Weights of a small GPT-style language model, trained from scratch on English Wikipedia: 42.7M parameters, a variant of Adam for these matrices.
MLP neurons of a small language model. Each row is named by its layer, matrix (down: output weights) and neuron, and shows model dimensions 288-383. Each number is 128 + 24 x the weight over its row's rms, rounded and kept within 0 to 255. Numbers have three digits each. A neuron's up and down rows have the sign that makes its largest values positive.
Before each neuron's rows, "raises" lists the tokens whose logits its output raises most directly, leaving later layers aside.

raises: "io", "ium", "3", "1", "6"
L8.down147:123101104112154141132131124156104116141129128135097176105149135121119097121152116144137144128160133103155178134101165124137100153131148119161102088107137089103141138138127162085128127130113133087127156108127152142139152094113137133166130081131085154138092095132178104153154144096127118132

raises: " that", " they", " if", " it", " which"
L8.down733:126122123109120144135122106144114173122079164100105117139152171175124149158111161153170104109138118119109150131123170129137095135158136176126145108128101116100148105107103126111136132121092086139131080141128121132099130156139180174099122158126122111142132130093125141171135124107153158131

raises: "ever", " they", " you", " it", " needed"
L6.down748:168132138109133132136173099134081161124148130142131143104106123185122156146097147129141090097110100116096135120130106118114140150088120175128162144144067115143154102107116157107107143099122124152097132106131101140096130154115144120106149135148114124122145123128141109117142108088118128128

raises: " Other", " Following", " After", " However", " Some"
L6.down455:130089132120154119135160119123141146115125121133135134138138092130120133113148138134133133119160120087087107112118117144082104161120152155121117137113125106128118114150128149113129121210111135114162157108152089176119161197141120115111105128135129123129113111090119138105087113094213124105

raises: "n", "nd", "mb", "m", "mu"
L6.down399:122139104108137100117104117133100147133106184160154138124137117088082144104141141141132174101140098140151142165143120142131138111142108143137073128114133078120122107122154136106121080107136091154109137090121121135121085130121121129117177143112116101133116130155089111132125137149152103102

raises: "'", "’", "′", "',", "ould"
L8.down1287:125112158151136136114106074138119112119126124145065121106123138140090108133102143154122119158121178103142111142134124137129158145174106181111049110128107121149113098148136116104146075133122135112071090125101125131113100182123108136093147147155143142118118118159137115120128138117160135101

raises: " the", " a", " those", " these", " their"
L8.down750:161171131155120139146138135091158141140141163130130146143156154162093172116097128119119131096111129100158111104105159158105125107140128158130131118119116096121167099120144145132090132119104179129137147193168137107130129213148147108099174088129140117094151104092110107128108115139164161150

raises: " the", " their", " its", " a", " them"
L8.down1327:065159096106157135142104152129155158130153149086110100117170145147145146143122118141155107107145118132122155137109117154129177142137161144122176096145141160116125118114106130160107109094124163148145159129158096112118127214135161145123135110093131073108149115098118151093133164153143146127

raises: " were", " families", " are", " have", " governments"
L8.down1332:099126149116159146145134112126118131153099135123117117110135114115131060170079133124146127129117107058166156147145122126194129130150114109153069180116103123132118117118124159115040138124129135099117154107139117145153119199166139091096137160143153142123114113129142104146114115126108141069

raises: " another", " a", " an", " founder", " one"
L8.down253:099165133073104141155086158126157155149151148093111159131118105155141129147101149115131131099102126127118136134129151173118128097106133154151157082086096126139182105110180141163130094138123131112135146166125149119147081151146120086172149093130154117142137104153109107117108119135141136115

raises: "ne", "e", "n", "st", "se"
L8.down392:145108150171131134103116159155108163112162108108123156105141147102081127124107124143147166125117109153139116178135140105112138158118145159180114089124105131158157105144122170144128163143129148125159137141091147143085113152127097123133144081130169153171091133118123153100141146148128096147

raises: "0", "3", "1", "4", "2"
L8.down256:132132123163142133145137163122123128132103136102107140125143109132148108109150120124114111106152128137128136130167082113109142112144149127122123091143136113118173114123151116119158120139126078117108206107144154170133148186148103178140148068153151143150123171114147145125095111118134072129

raises: " there", " they", " it", " each", " every"
L6.down402:162093120081099126157150122122141132132085164133115168129132139169156130130098113128183080144115124134145117110134156146123108102158139142170140160146106128129111191137084124127128142161151094129165122117143112165086111183162126111111123135106104136119132129096118149100146105155118127170

raises: "==", "===", "====", "Mart", "Pro"
L3.down123:081120106142139144091099099080120125102096136152166154096122125115110157129119148117137118148103126110127160198134145121126134123189152116136142138101145145148136134097125109143070110160129103136142166161136109100113173085141145137127148131125092177107179133115131102116132142143090123135

raises: "abad", " Mohammad", " Abdul", " Ahmad", " Shah"
L6.down308:140117135140108159169151118092104155111159170166109177135117119108136147113160089138166146153089143085120114161128123151109125112117128124119144121129138167117133129151137101156149157121099153095153135166135143140149088139109130085149149140120124145137116092158108156118111089112130131103

raises: "9", "8", "7", "6", "th"
L8.down734:106145140146113127114124172133103133165132154146132092104111126156197135129116164101114152137147125137158117132075128122120096113184112134143113108105143117101101120128149135141138113115146110139152096136174101098114124200143131113158120105158123163132137143141156138078144148065152154152

raises: " groups", " two", " institutions", " countries", " three"
L6.down758:090175098119142103133135139135130070132147125103124108126128168108122117137138138131109150149127132073159156125099113145107135085132076068138117114175165117140126106110149098168110123115116162136144126143161099111107109140123122130061152112155126152108130112103178125131108140153125114147

raises: "|", "Party", "|---|---|---|---|---|---|", "State", "|---|---|---|"
L8.down353:075121139116127089126113123147150116168136160118163166240143122140093104134158119115124113149153184111105137212138150146143158146125139091107132147104132117125111114134122120138078104120124143178109097124114112161107157081121122109103099109158165115109101120124128121136120138081142084143

raises: "7", "6", "8", "0", "9"
L8.down241:118083141142128144114151078168134167136122098178106125121135132116148163129155124161150133117128144150129157157160109120123100169185128134104131109148128078110102136122178142150144106153086105133116092122102127123172141255124171218119110065153154099142093146097146159161118131133150153155

raises: "hips", " were", " are", " themselves", "hip"
L6.down482:094167139140123131130112138109118142142106101114123126142166100107131109139116112126117107104102100080152106118164166141128137116122134119111106143122114158131105167122134118119086084121176139108109139107196102119140110147116135124124104114150164115133120187127165082127114139131115124097

raises: "1", " |", ",", "3", "4"
L8.down789:125118146178105121148136116122121139164129144157163106114125178082134149147176089156129117127140157166149173123123153122107111158119119130137124156142125134110157148153153120119131141127147126144123116095148147160105110255121114152120158080134117090120085133125103114135113091124131132131

raises: "ally", "ale", "als", "al", "aly"
L8.down11:113151112125144129110067115156128126093130124155137134140146109149143109104119166069126106153123096144149157088128118136148141119127127126116118118132148067126102105141137116150073142119138132094129070100124131144120197180123104139094186155111139097096118182155114160125160102107101142141

raises: "==", "===", ")===", "istics", "===="
L4.down1207:084100138118145178111127141120143121132131106154089081068159086142158144105128113172107143128103134143195184147131081146130121149102156133138136179103120145103100130123121165117111129151139142127157138169157122121135136124129151100119126143133082120145117126144099111122136100133141128110

raises: " becoming", " being", " serving", " leaving", " making"
L6.down1095:152119131124128134153154162120131111135124116100150129128106129177125170132142157097103126111134105115090166141148162142103118132126124184119133123156097116103127104110153141130107109151165165092138169116166135142093123210135163136084140117114130092132116136089144121106152142144127143106

raises: " and", " &", "mit", "iv", "s"
L3.down84:120145117087111089178084084167134106135165136092134139102091112114154148124136112130080151105123095139164122151146110118154107080097124104099099123162116118110127135115120082174124124101137152140154171129138100158151128122128102131144111062128126130142156133152143134140131175112190112138

raises: " in", ",", "y", "-", "ch"
L8.down866:157135072153147118138141123120128079127116179126156171130100112121148140098102116137126077091159142133136105138101158128136128122114140166114120116098147174139104102133117183105148121108185128117153138111121127118109113206143137120172120129138118144096124082157094080114135123144129145112

raises: "8", "7", "9", "6", "5"
L8.down664:167111121151130132170139097126102098129113161167140103151148127151132126095129134169141146127162104159077157143127163131105129168106126097143149144119125127128125149134169123148132117125121134133149138149127151145145124231117101164094117088128169116132094161134161120113181116092146110136

raises: " and", " while", " |", " two", " &"
L8.down40:167133129042086118117124153111131116129130132126124144136133130164160176124157160124136161171115068183093140107123127151097121078116137107133143137145141126128107147132082133159134111110136096102146141146130153115066113217101128156136143077157125134116124159100120100105172121122109129152

raises: "an", "anz", "ancy", "anc", "ance"
L6.down1098:116143091119124142089167121105119097120157161103161161172129126118106102107118145121110083134137138161155149105150120131113085112119125101136115137121119110164088123101201075159116106156124138144137148143133144147108118116164108179139095131179147092104113162138168139123154144117147084123

raises: "s", "sch", "ing", "sen", "su"
L6.down188:133167116122131120105076102127138069121128116115121130064168113175075114119131104083116094104137140157147172125191117109132087090176135121095138144103112125101109110094132152170133067130140109132168123147135130148134147150129140180117149159171125118133111115134137106151127149154161140120

raises: "====", "===", " Preceding", "==", "drawn"
L4.down988:121125131085125140151168104174127142097063126128128159125121133106101089101114141136142162146119099119134150178109144125099146104098140102138125129109121123135113137096153115127104107163109148170174155132143082108127151148092140110123087080149092158103139109108192118145143160156148124097

raises: " they", " these", " it", " he", " she"
L8.down273:129136116086116138132121141091102154147145116139113139127102160156155166162102096146162130124096096122137110141099129127131109115160149157155167151123109114117127132123106110156095151154064134104155134109140129163121138197127156117130143131118122123142134130088165119120134113113192148166

raises: "est", "esty", "ened", "er", "ish"
L3.down22:135108084111114075133138179152129101107066168156143124138101163144140141115142102117152125118120102118172142154164158128108129121131127150124144119120123115141113167097103141140117086123167160146153158112151104131098110159115155129098110094136101121137130116109150126156163145143170105117

raises: "osition", "rom", "iano", "ress", "lement"
L6.down466:143124115151162077151101152119120164120097119126151129120139130127130103112092088140104141156150190148160130116115108128092142106122115129150168166114095168116124140119144124154165108171132137115124078122143119157104116137141132122145146130136143194125088159114109125159142087101141138128

raises: ".", ",", " |", "y", " "
L8.down956:147122106111122103132129137164129132145124143155159144095113150122130123114128145124123145124170134110131083141155144124122139117095148120140111132116161100148132140118100109094117136145117117116089159147115111101119099255122170117123152114118110106135102130099156102127114120148137091138

raises: "ist", "ists", "ien", " NM", "og"
L8.down849:105142108119113126100151153126143101108116104174109115115157111122107151100111117118092114086154159152096147116109155112101106162090135128124125139107095109129112122104150152134124145118114130154122167152145104122121111137109103180127109109102131098159070150137129147106124119123142084072

raises: "ified", "ated", "ed", "rolled", "ised"
L8.down541:136105110093119181180166160115142116144098112119112146130116136103096148183117109131141118114137119155127156157141133118150112113124105083108138137143135125135157127111146130138141137127135143148153133153138102095138117111138150100147146159098114124112181107116143100133136095090137122125

raises: "an", "ani", "ín", "anz", "ran"
L6.down117:149131129132125114141133104141112098111096154115106129138113126151106131142112137139101099115169153127140169102124096149144126106121134137132122152111137161173144112092148104131145136087119116103136154128127106136163108128136136098165096141149110131110120168147086106063145122076114093139

raises: " and", " &", " nor", " or", "ments"
L6.down1265:079142140093124110115123176118150125133129124115084150141135137169115138125136137130116116129118095137114162116108105117087118104094109086121133139105161145148149140109109095161122117152097123135105130131098120137109112134129098096107116137120143130137138186120170063121130137106112139106

raises: " are", " were", " have", " include", " provide"
L8.down1157:106144124123144120131103137092109144131068125145122147127100120132117119159140107121174081115093104085124165149158151110160126125118112123099082161115111180117146143110131153106084115112199153123147146089189136130129121148132156108128084101120174113140128179136098114109121127098118100156

raises: "al", "ary", "ally", "ar", "a"
L8.down1207:134139132128141158125095119156123120137158121181140126110136160146138140177130149117155086123139140162111103116171111114130133106087131093111091142119106114173132132139097094134111167100123140139130123161155106120152139181135125112137111097107122120078133179062159131140129123150181103145

raises: "ly", "ness", "esty", " intention", "est"
L4.down578:133074089109124106111141121158127114115146103086131098166110151150091090153115119112151140080131119106140136152106107129122119184125157121105125126094123101168126132123148151137103127131189119153114083135121076124164136109132154130105119103109104152126140179182126111122143157158137107177

raises: "gr", "g", "gen", "k", "gh"
L3.down381:104111096101114130126134111145135079114141111131146146132090141094118105098093126123129114139138137120167107160143153124108156102123143137137130088101120117070144145133136083119106085135100095172140100109173101157178108094110128133138132132094143100147081147128133131135100117130137183085